Part of a small language model's weights.
Size: width 640, 15 heads of 64 (5 for keys and values), vocabulary 16384, 146M parameters.
Architecture: RMSNorm before each block, rotary positions, no biases in attention or MLP, untied embeddings, normalized queries and keys.
Training: a variant of Muon for these matrices, 1175M tokens, 10095 steps.
MLP neurons of a small language model. Each row is named by its layer, matrix (gate and up: input weights) and neuron, and shows model dimensions 160-287. Each number is 128 + 24 x the weight over its row's rms, rounded and kept within 0 to 255. Numbers have three digits each. A neuron's up and down rows have the sign that makes its largest values positive.
After each neuron's rows, "fires after" lists the tokens most often just before its 100 highest values on Wikipedia text that the model never trained on.

L11.gate1240:101063133147153121128143132168122124133102108105185120102100179144080188166136104116103109098150136120173146154135175114125125158151126124097114120105113077146114123110137136103132146155167137110115131096138142111114152096127097130108140110138104140104126140114138090130102092155136112129128120127180166132127111126174116151119145071155108125135070104105135114078133129153108099156124
L11.up1240:149102132145169071169093108154158133141110092127171098144120145135125123134179110124149126140082113132127086119126135104129136093135133146103138118160095127126135120143139110110130090132139114116112147130137101108117122096143104160085153134127109153158092146144143112140070119092113150167140122130085172115142115151123149151142122168134147132130124116096122118069121164161115127117128
fires after: ".", " the", " c", " in", "c", " from"

L11.gate379:151139114118139091130107103125098128124124127088150144148090114191120113151149114095144123141138079163150140130137135086113128129107089162124135137151138099101126124101129074123140127097082076119097059158123089125155121166127127161132138104117131154132133108095091139130089082143150114156115136146108078106135166116097128139154150157128140105123099136091139101128144171114096113117088
L11.up379:152100168096127144118111144153137118110155129145111133156120093069091103121136139100124167137129154133105157153112134131130157113130109097099112136127123122130102158074124141127149092163137133130105167125088124102120158171115142098090100129160138141165114128115119129150139106133093098145125147121124116112122151091125072102163114128105156110168136162124100124160132086128124127133118
fires after: "20", "–", "19", " ", " ("

L11.gate1570:155139181083152152107149142157083170130142127135131115089123104125160137123161111115142120115080113159082128197114125150097078114142121153142104093142128137094117128126173061142081144152179123163100131112099117142132135126161164153152153141126125117120168135098141109094087136116120105081102186127115131142129108112159121123136135095146142136093113137112117087139117124112099067087116
L11.up1570:149169153164111146128093128157103123157126168148166167168111117082148116137154108146124139118127119113112163147106126104172115093091168140123125107150128151143101158111134128110148110128103123146153114079139153128073131112162149181151114129136156109148100127147138104093046149116118107138127165116138137133137092119175108184164125141086137125144120106140142127172120108131115123140140
fires after: " ", " |", "):", "),", " Majority"

L11.gate343:148111149156111119151115106119099149142112139127152151092144175093103163140136091116107142113116101172072146143151161128143123146125146104148057141129152099111138143124136137126091097119132101158149108106158091140145123113144131137167132121154108124139121164154130111107119149168111172138125165139162125092080103179119127115150129103123139150121164094116154110102096144104139109140126
L11.up343:146149149144112137106125137123112147148135095155136129099176125101113162109201118146108126192118149144136179122094165163134128173132099123150126143118126106126157115088129088150121092134121137096141131107168106145137144166143149113101123126122142120112110131102107115142174105104097138161075116081105129120104105117128128154137131134119145128132148139144130123154087112110152132137132
fires after: ".", " |"

L11.gate247:124099138128127117072110170150133096145080129104142139126110141138139094102153105172132098123103111107159145107130121112111136113102125161133121125149124135176107119164101133137104123145090139113126084140105110104107122119108105126114100105137136122127134106116125124190125128140144136135113159052135173184131124139148162128097097126112124148125150134117131111144117136108098091091107
L11.up247:125077132109157130110135125193185121164165154075141135120175139094133126104073136152124120157151086062123153116160106122078135094083102138147135139143137146143148123117153077147157133122126126138143125128128164123119136117104139081143161155098174159078115146112128125102103137130131173137109145151127161137118107119098145179100149119106149102145148102132175089135107104127137116128128
fires after: "20", "–", " ", "19", "."

L11.gate59:139149154119102137109155103082154161078184095122167146154126115092098160144147123104105158144116130148106117147140162133106136167147105126133166112135153155161132143091119092158103135111144146126148144101160170155100165122106114144154152118105112137135126117129128085137145098149107111113092147132121140114113130117124098154151113145134161158128115168087123136141130138081084134131129
L11.up59:139147149122096106131165110156084106142100088127119132151129126125091100126090190140138146133125119142140126122162139164123106139135098101158135147098117132095114098131113143105122125175115117111121154102123115130139110194094160158099096100157137101161119150129154133136144112157095101119073120110176102131148168140127147111095121096101083145161149129155127143102075152109103159168089
fires after: " |", " a", " ", ";"

L11.gate227:111136098124143137130143157133139114066090131105127115117139158125127143181105138136138133136123106095100140106086136161134136154170140115140086071153132104145087112082123117126151127137135149191128102132138114150111111155127105114126094136127142132146147141149129135165095096140134143168123130133169137146081127111108138116135121136135142107124133133126116112116167126194130141162128
L11.up227:093127113135138124154113092135141123044128169103146105106148149115161158162111117123156122145124136128142161112098105109129138085139140151141118114134081126116142116124138095105082159165124132152118100118132146095137106117139087126129148157121202116124192159148109080193109095104154170200115167092108109148139171123151146130157131101139126140122173143140168111120092177145121122158127
fires after: " ", "20"

L11.gate180:149115153106135110144154106163163128167150147142154117121102135130146163107146174154120099084148132160167091139124166113091152140139114132136121153136113144094124107117159096117146135141145107110107128124147059136139154148133078141083168119162110102142111168125130125150175113133116143149141120144128109086122170140108152126131148112162131104171133152092131132111157119155128063101107
L11.up180:155100103126154157138104123093140158140100123122191133096131106090111102115104094156152104042137134105119142108162162105116095105128132141119113130171092137102140111131124142135145152120136182168128108123143125105134149126051151118192096144118118108160105139133135139125121088082125107136089130100136162114143109132121117156137119173114124147105077116160137164127169146086106124151088
fires after: " |", "|", ";", " the"

L11.gate2500:109115132103145154132132143131140092139141084151156145119168062111158150157112143162141127057152150157149105117135150154135118106142119171125096137169157141114104134108132107101112107135086140127100149162147157157131118143123143162127126193118100142146164162113124132087107115088102114099110070151074129160114094143150137120147134136060111088129096080129117141106123119138149127134125
L11.up2500:115114132147116109124108087102130157090125131149142146132146124140108117161117172138157116159124157139070147121138088151087086122106075148119094118103123146173146132142140100116133143082128145129115135121125164144081084105106149118121161133160162146130165124156118151121114114189136114144118158163139123123099116132110125141152168150163133133130126107153138106151128157130134116114122
fires after: ",", "."

L11.gate1627:122128132134152119134135149120138117136122149122133114138139139139155149119131119118092110121111148195112093128128115145128149136115131144142113128114168093130130125163165140123138091183098116149130082177119127116105143109118047147159178135154146135153073201145108150112132145135104117165115083110108120129141100129161110154140137114081108165119099080156127147134174132179076101162084
L11.up1627:108169149133115134128139108142104122145152164125111131116110139151119168149112132171111089107119133121119111084105153090116144090161139124114125144103091136052124120109117156120106167121149145178143122157128129155086130116089127110113133114165143115094109155128128164079076134113113126142122120174133144145115144143139106113138098084110148093140109125126161112106095166109133111108111
fires after: " |", "|", " No", ";", ":"

L11.gate2238:101176134121135138094129145124127111141124131070172115107108110114151108145158081138112147166146157118118124113154115147114131137123109141130114155150080151118113098092102144088116123133125156096127135120111149136151149146114115112143123150128098098135152103109101138130094201119106117156152161097095142143105163136113133141118123094186110097135120115117088123140078150152085134133131
L11.up2238:110102147170133166136121095116117129143117132157141151068157110122144143158164148113108121109132186137102097073072121129170102119132133176122152141163116106103139158114126179096104141099133125134105121175114109116160160151145125122113161169158128129144099138127129105156144130109159105099110118119099117171166132092160150181138093106149102088089107153125128138139152145127147144151089
fires after: " ", " (", "-", " the"

L11.gate1339:120138071148155105141117109145135131145108118135064114157118142100141093110150124129136103079124118183139141125124126155148142142151122089143150125137144095158109153129103158132178141107118072167123118111114143109111107137120092133131131123108117148132091137121105158117119112126178123133107122096175128143104124166140090134121103123117154138136142161114147119106163165148125130122096
L11.up1339:117083109125134143162132151171137100099107118143142098090115147083149135150124126110112129103139145112140113132122129132147115103121134146144119119105138155127118125107130150117148130149105154136115143124112132105134121111129093126112124106106129131109165106105137136154139114113090107141128157167139150135134104161113139144159144076130157121095117137105094146161178149124139111134147
fires after: "20", "19", " on", ","

L11.gate2068:100076145122158108101137135144123134128109137161139141115121124084109143184160103172102150121125129145103110124125139116136131144124083070074093120147119157152155112137137095177127124113118107152131133104164103124123137122128152132162126122090143106134098143088132103153089146107136131081091152113152136136124109123104045133107111137112165161138141108149111130150145080153121141125097
L11.up2068:134092118175152119122167128107126107164113119147081169142134135139162145129127099146131139122080176138109107139124134126133129082176100137102157121113108113145059101143072152100181083155139123148153100113124113146104127164114088107181167114076142136160141168126099101121064116152083126130141116110097120132121098106163136192139124140171084118097183091118141098116156107123152110135122
fires after: " "

L11.gate657:113136091130097136117119129155107134115112125105160120132137103125141080132136134132151134119135100147137122140142150127149097110135099134120094158173124123097177155153113106176081143100117176121152127113172112130106111138113124102131150121110123145115140134133131087116122087081158129152097102101140119127127136091137101120136100135139222127135151121113134101140124122142109120139119
L11.up657:135144114125116060103145131154105129167166116114108141160171178144177131126153165140136085136139142156097082146160154143133102186087120129107129098148125098161119090139121144084131126132117111109153085114097103116172126145094156133123128137149089110162104156073138120113129139133141134106127143102098116155147131140103150090132139119137094167111132078121108139133109119148154168143135
fires after: " the", " this", " two"

L11.gate2274:133133157132128096131149118138136100115141088118105138058137162099111113117144089157105120138110097155119117115138190117173137097156118133143145141116160167097159150085076109129151135110117105159086166165114104131119154134121140134100127107130112105148115145130138174133128158119109137113123118112073134127115166160179094121109143144106130117096093139115129144077086078142109153111104
L11.up2274:158162136103135118112145140105144081112136119108105120116131127123154110140136124122125097141142131098127138117111093156144144106141138155162119130202092153046153135143153124096174135124122093122107184132116181151101142094170122136087139128142141098142134156123128100101118127111140174065091148130117132138104142150108115123102134147127156137151108149141123104158165138101169104102100
fires after: ",", " with"

L11.gate870:154167113111156152118116137164160120112113181150127141170113139106107128116152125128109091135120145113125150180084133131148133155114114068159137103162111150103112125134133181121106125092071128105157121097161162108162109147144111131135169138133171159112098139152071105116125133076064151140105150095127083144092122126150155179131119129152108153103150171158134123104111159115085120144115
L11.up870:117165119152143070068122101117154118129108120170131131123130142092168162099124186095168159116135121072125089166090152105149077099133157123096147121122109101153122101104072165131103140118086126098113135119112125126089113143152108151118149147134120083114090111146126121114157100164116104152096083109118138106129119118098109136136146116088109130084139158117073113151128145111142129086133
fires after: " ", " (", ","

L11.gate1354:135150153104147163155096094102112173110146117116186109080105099103070100136135079154122116145101128103096126144122134083081122124139121133125114139133134123127184119094113099140072141176143110110115098146117154127085139104140166141116176108110162115122133134156157077116102115131155087137112173113107168133125128105134121135116128139113093101108129090131120098105094079160142133103116
L11.up1354:146124090093176122185117134145129107155134175117117111113118119111144110142162152108138109143135187133121145141171139126139145085138160112086117134102140096148151098132113167089126114079095121117107129154158112158110121106130143166097123140165147130141144140134143177174159176128148168139110142165153121128120124110154135100136140152099096122091113111142092110082115141164132127153100
fires after: "–", " ", "-"

L11.gate935:107129172176157122148132136126093127113123161130137124121137171089128141138126138109110152116124166148112082133122142098120140135116107122090082161163131141107139111094133135118144114065127097057144145149102145178140124122122127145148125117155136131132149114119123100157122104142138094110118147129140144072115142084181141133100078124148128119139113127132144119127135127134089132099113
L11.up935:132115119127087106085095160128147115124095136135133148112137106148160114098094129157156083147109106121114098083086166167158110120098115128134117144166169113164185120136119121141174146120141097107121127117101128149132094106107104136143142143181118141166147138135141111133075123096149141104128108102123120113131130114119076054118160174068128113137146120116089130094134126142159085096079
fires after: " the", " The"

L11.gate1694:157102153160162138185144144097131156122095140112139106100152127111140109088167096133123156161115123081097113161163127117173099149161143145109089122140138096126099125106126122157099108143168094151138147149134160154126125112140163113100132096135173116117160110132114100133130097157144095132163088170099116085158149157153136133165082134107126120146144106162123096148116149141103086149132
L11.up1694:132180168092154121144146149144172138159117075077165151145137129108116132121093109127109113112129108125115156127170172121119118124126114138106143117134098153136117131073139124116134130149139120093122161115103182160115132128112146125131123146122127092119132125145104125134060088115129071125109161106130142122150118160161145164157096127114067114104146120143115138090102158120128157131110
fires after: " the", " The"

L11.gate524:094141129160104086071131099084168132131112118144108121115158125112099156112131147214119135112118118137124162124100115144123144111141140133063114102164155175089078180174143120108119141149114121183115106140108134149106131106110092135116144146123125149111145133165147144126140138092125116099117163129117129121083165179141088138114140145153135136097135112124124156123150133127142120160108
L11.up524:078135099139125134110121123141134098145169119076142081128118135151141090137141105112107107088102160110108124102154114114184090152186130147119089132146106117131169143095127137154092135143102139080134051144101124099118144074145088099145114122131111119112108136100105116096146113108158153137154148169098149116119134144119159110129090139140132077111151165132120134162104093178133127088149
fires after: " |", ";", "20", "19", "–"

L11.gate468:150088097119126142117127084124144115157141145077124153135153116119131119132115159129122119127166144165112130112071159077166139149134149152099114113144168145135110142135131128103141088102126128123152095149118140130141143132066152130134092124101147127142117161096104096084087123133163150106109134099126118151118155120081100133085127123127158116157102137129132135140072136148164139123096
L11.up468:109140117156147164110131084095138161113140115095098136146171135134128140107150106136095116114142126151183125116172122140141168116138102089106148126152119113117114137118153079134132147136147137144098179173149098118112163115094121118071154124155135107105126133141090133096131165127143116142138147174124142096141102102176141139147102156128133119125168188132115115123117132128142121152129
fires after: "20", "–", "19", " "

L11.gate1991:155129153135146132124159125115159119127120138138142101130159168075153140137103110163146163123146128137145084122139169126105130107146102115123142124104161122126149109100137125116113133108099113115133113134131124123129138166151126184144114140164092124158183101095107124153125103136141118143133137128105141146150154179108133103106132097118177166113091166127105123128149139160113134123084
L11.up1991:109096179144137138147097098131117144179124160125126133137120184113099141099106108124154164086164143106128121106124121118103111132149147087147117106135125121143126126141092103064124147167173134128113139135108110135119149151140107144166128126137149111143151137158140124133086146143142157095124109151110125109064111153141091162102127171127104134153136141140126150132148108127135123161131
fires after: "20", "19", "18"

L11.gate757:131145150144112120139109115162125173127154113188078146102139137107101137147121108100144139160150144156114102150154103124170128123082134074135082092131109117124139117150127097165142103117131121156127133130121136092133134098141114140125149118141103127104124163145138152157163126119114122110129151157107149083147096132170138167121098167120156127113084153127143099128158108164121153129167
L11.up757:119154136149151135129135118147119144115131159101150164146106107145142070162101092115115124126117107099127119154163140109157127120093109151155120114130163080083141122094161091143103165152110124128148094114133168160127183156125121140110103158146130125133167117126108090151142131116157123122152139164147091172107176118088107147110119121105117123125128115113107111108100128109163124131121
fires after: ","

L11.gate1026:138134120118137124118096113085103084131123113150139164123128128115168126093091187152128133158119147133074095129093173111155157101107101111132137118130136132128134133113166140142119121136103144110105141122146146083187140135084101145107119141155178153122147132115130122128187117130139113204144116148125116131122108134126097088129109155136100147100119104134098148148132100121135110131105
L11.up1026:160085116092170118115113105151088125148147153162144156156160142157104117094163117101166097119119147140110136152083087149138113122152155124124160150106132127104137157157105114145103094147128086107116140141134136151112111100086130102149112162137107141163103114109121098156111160128113062112153120092127135098120132124159160157132102157120113056138134151100103114125128100125118136111138
fires after: "–", " (", "18", " ", "19"

L11.gate730:106118130116108111158143157124138136123109112103116130125099133170174163176140140146137173114172149171123124162107156113146116150083161153098085127112128122132137148140127125140122119129131098131146136112128162150133141089130084095120105127135169113113115123108123114104132089118114090092134159115142139078124162134124090146131104103153124080128138143109153116126128142135124097136121
L11.up730:175094138111145100136138162169155108124152057102179105099147139122093122129144137114157124125141129151139114131113169118055122115103129134140134121115122124140136139130125119095151114180094121105130097141132166154135054131081133085117125135084165123103127139093163102130132105120137099135129124185135081124118166088118107140119145144083114132126125161107100091089071123150157142139152
fires after: " the", "The", " The", "19"

L11.gate498:132127135134135119131144148120153162129125148126110176147121158122112173088137111145115114135111135152084138153113162149188111096098154133105113158106119098091112192095119115119131135098121113135132179117139136113112129104133151153090113090100124121114155159125147085128125125117100153140072118148125163136141119136174128137160118129122104195103101124134127150100139141144150113137097
L11.up498:098117122174147126119154128124157148088123153154167121165139159100153127126144138139177139102117126160102138138093088158159064164130135114101098134102116142104095143123128160101124111157140124122125144165146090105100134120146133121136135116132129151137153125185114108121153148137133097161089134147095105142126122123156128155124104080135141138096115108136112099110084140159130129140146
fires after: " |", ";", " /"

L11.gate1319:118147139080121099146111153132169136137071113110181121116155162191164158179164114123141116124148180157106095134119126146144139121110166139146119148150121089097110145162146118124128137147095132129083096111109100129152151138096113119157114125126100137153115146165157125111115100138146098114123159124112120134149140082148145155139144049129105146139114142135173093115172165113112120108160
L11.up1319:137130106150102106134141128104106106087137115121127086156097161103119133139124110101064111136134151098125108150148128125156097152142165129168102109104112093130150112143138076156071130129137124146115151159153143157111129153080125132098110133124145102123128140107151110127158138142108158143100155107103131106095099095128097070148124095106099112129148102151181140111123130172143105169187
fires after: " ", " at", "\"", " (", " At"

L11.gate2513:123103105133106107146113187121132172091144116148156155106110144149123146100131149141172120103125135147150094167106115117126111092078121129135136107112149118099111114150139164147143113095138096113162132155135114171109131117132105131101149097153118154126145103098124115142164148118125110140095151124122095156155104120154137137150117130127097152128143151157147117170160123113152133140160
L11.up2513:156111119105113090118171086128128128085140138134121132123090089154146136180126113129105097121158116064160176144141095108163099123112128123105156174120103132059126180140127099136123119155143083160111115146156112094141171116101137098105121130135133107133129107136097120140103153157138129149128129105107112126148093108144104112127123129128133124160093140092173112163132131145119097128117
fires after: ".\n\n", ",", "\n\n", "==\n", " ==\n"

L11.gate65:143104122169141127141108113142125142142146109122136106116119116125190123135134151153100121113121109149134115132152140107079113129110124141112140107142130124128132140151128143117104114114128094169138142134100082155121149103087187152160079151135116166110167083183132128128147126104103156144104088160121125161157155109176116158165125126103102126090118135192167104104120150124085141147122
L11.up65:137113123124118153096142068088126164116156155130107098151139134121101140141142163128127141134133147138087115136119123150147083140157131133123174099148120104121136135165119144136142109119125121152100124166110129103159125117122163142106102128150143109109150139104121134093141151122130167118102094110113119152130104111151097138087144128132125107110125103131104097150096117096125122136158
fires after: " ", " (", ","

L11.gate164:090159139130158095113119086132117116089151083106103091126133099159124085161111161129127142147155158137120128151129159094147128172113106155110135152161091136110136154112090136149156099162119150140097133120112098108107124124167140106128145177116116134172120135120124164163108141137125135134098115107122137151111152130110136138124125061140097162122104098155138151134158111106109163143139
L11.up164:113123109131118143095145132089111133083135128098129163142131098139141151146114140160130108119124187111100133172141123113147096122096135151139170103145125115073147123164121140130154108125126140112094115112087137153132120150101085076110107162085123107132089105117140157138093169146129110100162084133134119139124151138168168141107105088130151182126133118142152123136132172138128112117115
fires after: " ", ".", " (", " number"

L11.gate932:148135106155133104110070094180151135165125107162107151159151149145114171127081138118110136158136127111109098127097112071110134139138133153123151126118118120121150117134154149148124113140126126132148129084190148116159117090163139132147129163123084144127133092127132095109135131129148168121105131090091140126150118155127124123140176135104131124134098116114109162105168111095112155066138
L11.up932:121103123136155171137131119113148158141066162117147142108155151166174131145155104115147105081179151148093089097136115114167136119127099150110117170151112093131084116135106182095162112107147139111122181118135123128120130097147109170162150165168108132133124121169122179132116099128148114102080167133115123097149161130149123113176067145087162104156153143148127148132118134146112136062141
fires after: " |", ";"

L11.gate545:133117113128104129107138138131112149155117092085141141137115120148127097121127124117100145144154133145145109095092115104138116108142164171105118113122120129134143142129096142093111141160122115174108103158092108137112123080112097100126112178139137118114130136091119116095148116190121138123106163120134116070126094141116099074136106100107107172133154128133114129167107153123126095133133
L11.up545:134136138118124134172097147185134126132116128119095105134113149097138151134115101125131107109113169140075124109130101106143153139104134110108146112116147171135086128097124120130115087110133129135159125121112140103130148158123147135151165175165139116116101134123097112107147102119144127136112128115120139122125091150129103142164111149142117129125107106120137163175166107127155142127161
fires after: " |", ";", " ", " Racing"

L11.gate261:131125133120129115115098117113157136134124150125147110128127124150163152084144171065128110116123141120151123128150116129114141120135155160185104091089143131124151154121106141118139097140152123193155181155152112090170087148104121119127134121099116083132185127145123156155118090159120114178151107139120138108113138106099131124147099121153128145101119124096128104106145112152147123189108
L11.up261:108128131131145152171143134141099157143142103103136150158085132110141121146166107189128167103125123098118159117119119133116149121151119135113158153112126155131156140135135188136129092130095129124121118114097150129143114117143178130120130172147124107103137178124100114183161129123122082137126133118173158132153137157108131142110149133090102144163150089130116084106137122154151126141114
fires after: " |", ";"

L11.gate804:096144092122180112138095091089121087138110155088105173112123160162107165124108117114151132107098187127133152116104138120143160112104131154139111083149160102153105132141153138128120120142141186165150093082134088119138132159108131151080110153132154103131176115114137125128106110128116126158134137120127142112110138150138083143160091165136115107129102114103124111096096174158168159150129
L11.up804:078126152136114090131126118135131084154082138107119140133116145162109123106136145127157156111140128098143117087109105102130123140141159119096084116132137140123142131109087143106137173100126126075081128113123153114119107130107121153120172167157119109150179145165158116105122112143132117102127117144142101151147151086146125134133081139109119157101134117133161134119113163115097140136099
fires after: " ", " (", "."

L11.gate2387:109132153123178094157128135098158147095083161122106115078179183121131146164112141163074092138098157151096140109135115094134174143191142161106109136092146117152121148123135165072150180109125132156130144143125127130115135161120117144120145132118111125123098136102144143098136134114110087145147119175115137109109081149150115096124115142106101135131139104129131139115101144151105127152090
L11.up2387:122131100085135128111138084117141115066135088127129079111126147143147161141106105102148131140104071111118133123138125092143149120183129142093119113127100094151152140106103153109155130126167157155102137140119080105148126101110135106144138152134140133124128080086151099109111159110138149174158162121112142103076127133153135125145104146128149117123163141122166113129116150125114169148094
fires after: " ", "=="

L11.gate74:146115105128093075104107140150072143126135150167109147114163124120098150105156138111141137110112146077128122104142117117162170109127128204127124075129136133125133125096158119116120128127083152095142109128121104079110146174129121126130125138096092143078177134151147144114140116101099145146162142133144118123114121169099119071123125112160147139180106138119141112115068115126095135153098
L11.up74:122118153142127155053108134107141159142116149126112139149158119136132099077162131144107157121134095120102137120124153115156118121124121114096112108165124093105109135136146141132137138119124128120132127102111134127147173194142185084085119131126154178106110124130113111130107114151102105149144166083117133105137104126139111118125143087121154094145131124145122153141072072079105130136158
fires after: " ", " |"

L11.gate2360:105150110166131113100147107108107092091097087154137139090094088123153128142114096108143142140124148139099095172112147139137179122175096119139139096155172157160140111141158112125161116110139123102152193121136135160162142163138149110125138152095117127138100098134134104109161098127105120114111104136156127152125125138115113142111141111125132148133119092123117106078140121133079130150124
L11.up2360:109116118108120077169125156147111157125121116109149114096118125138124144129115112089104132133100150129128126124145166094133151113121100125163096139149162104142056118112144101139109125111169135134174176158138187085128113139137094151179120124129148083110121147132117131115137130132083083118144143144147098155146128144148125107135147124130109149163091080110092156136109154145143116118165
fires after: " ", " |", "4"

L11.gate2237:096119162144128173130115116089122145138095124129126105119104119108132120158131129123105103097114170159128069177154158113180106155094090115083125099175105106153115140136107143107142141128118088162076101143125116105133127123114108131129113112112177159103130128133144152117135112173145106180105123124101137143117119168106124072101131087130152130092132145109106132140103097109141143137140
L11.up2237:116126110122161098101112132107126125102139145116132091152118171109127141126099146115121139120119075108104135142103182139102105142168105140139123172093131102139144114121144178144133107160119103160142108078153180171096078128153100093119121155120120122138083155162120119121101130117123127130100142108143125131118083095129145128180096150127128145078147114171144126143079154145110133155075
fires after: " |", ";", " ", "1", "2", "3"

L11.gate916:140111075110126094125155143156149119129123142137105141123127118181140131136139101129045171136184112128143054114183095134160150142129155171092159122110113113127130068135115157154121075161110158135152094146117146103114117098115119109121123099112101158156108102109081098113125097092088153101151153154155142132090087148147111113141158150143136112160114115101118108140100102137103126129156
L11.up916:101139153123148092087107135162131148110123160106136157151131071073175139130151151123125141074155156134144069150152115141146142127083136121105114087096119146129091089091122153113101072100144165103128134137124157131106123112116131138079135156159128093148115100115096149135118136115119093106118145181107123082132119134120135132109109129134091134117138116135120129150124112139111144091135
fires after: " ", "–"

L11.gate1715:120133124149097132134145139113173111123127092151123111095147131158120124167083134139121163074114126133133146108161137127176171130121146122105130155175082107130124148158108156143160120166144157178094131128130139127130132139168131126124133111132094172123137145118147117090165138104172089092097124132116135159098097131134149125080109118166120089129132089103097152067160134148079101134153
L11.up1715:136149138157086162107139097116171081140135140133174116092148130121139139134150117150105125133116071168214122116165139127137139144122122123118125160114184119113086139151144120137141132167104125143129104131118107139142122108085094119156156145085127097145157100121138128098132079117113145138120124135137139123130148134095137103116115107149139149149125087134126120146157095106165141111098
fires after: " |", ";"

L11.gate1386:105144147113091142101163113140139119117156138073072163084145154088088096121127153139124096117125104091145174145074140127106151156126145167120119127128140129166135114121153103086131089092076142148139143131089134140156151125124119135093156127124161102078138142158107163086137174074114131111132068128139135125107115150114114118115095069128151118147122137131176150130144146083131154150098
L11.up1386:183157127131146156179113123123108134159092109130152138089084095106146147129118137129118101087149069111150115128149121136125106139147095131138108146144135119119124142140109147127126138131174094139139145102135151123106126108203157123131100104117110120127105070133118114158143095143173110125157146147127137131125106161112124102119129135102159123106147107160132132130083135152124171137142
fires after: " |", " ", ";"

L11.gate605:135142157151156108151155122156145102066099110157096102160132125099142104133166157140153149118122155155084110133122159128200169158160080105141146154129143146164119120150123145147148101127130109111134112165097130127139122129144069152158127149162157161159125136159108139155157154148107127120090111120169093115163123107168126126080178120117106151148129113118129162133151141100099146137165
L11.up605:124106141163132093148144089118123080101137130154130093141149140118137152171092147147131126125126136112118141069114147140102135130106094124085140158157128109112105115132130102120156149137140148154143097082104133117160124152109126148130142133105167160091117154166113106094105131143081130173116118114098101190171121096166138133098166150161123098117167134112093131152130138129098121142137
fires after: " ", " |", "7", ".\n\n"

L11.gate142:124136136140118126100152119129149136125081184137117133170149103117145095152121124137109126142117106141111125142107108119159139097192076144095127139117080149153157150125122099161092107177159153123132146150097131136142090113085109149108113129140138113150116144125165132141117095112140121132153148091158151110110097123114090133147075159105122113123116111126162133093075121152148114114159
L11.up142:118150100165153121128125084118126132151142118102126118119170116109098126146129136093152144139114125131122133135127092094105172110122119140131110139132120087149159131108137127144127116121146171148136154128127105128135147028157116133133086119125125120150150084162190105174082134154128090187129126136146110191138122149147096160127071144096145103118110131114105149114127152128146121085158
fires after: " ", "19", " the", " late", "18"

L11.gate846:156071106084151162176194085157141155077124138144125115156139122131141110137085152161129100104095118162162135076114145094065156154127090151147130115080136134148127171134172123124121138126093150124130136148123176120158103143148112144126125133126143136159140114120124133174137124139160133143153127139150117152172098103134094109112168176134176116104142111107139108131130119149109110139117
L11.up846:116129103098148119138138129103125150098132144139135104117159103141098129154083152084112122088118115116126102139117145121105127135135093140116192109112120132166135147105098129111162085175120127127150165133142134141085142160112132073123117125105096170083096134122085129130160158123128127108143117163117115126136137119155160134068108126118131127159086144077133143133125127098135081114097
fires after: "19", "20", " by", "18"

L11.gate312:122122136134154077138174152080089148165142113126128137137138168125122111126099192170165139160069192121151182093119120168174129132142155135121145124123102126138122149145103137140117145139149123116146158157116133136127160141097143129111101116130148119141124131122138127113117106144071091149138138134145120115154099086151108130091132095118133115140123120099101117113162115117096124133100
L11.up312:117134153134089121112130119140126113172140099135139133125156117132094149126126091157099145105110122126138153138128089124168149134115118133152140138116100140125144170133125109160155144152151116133146104128109139123096158153149127107109126130128117121138133119086112148125134097131097153146150103095128150187122117110124137114130156143156175111084148137124139132150129076115150162168186
fires after: " |", " a", ";", " about", " the"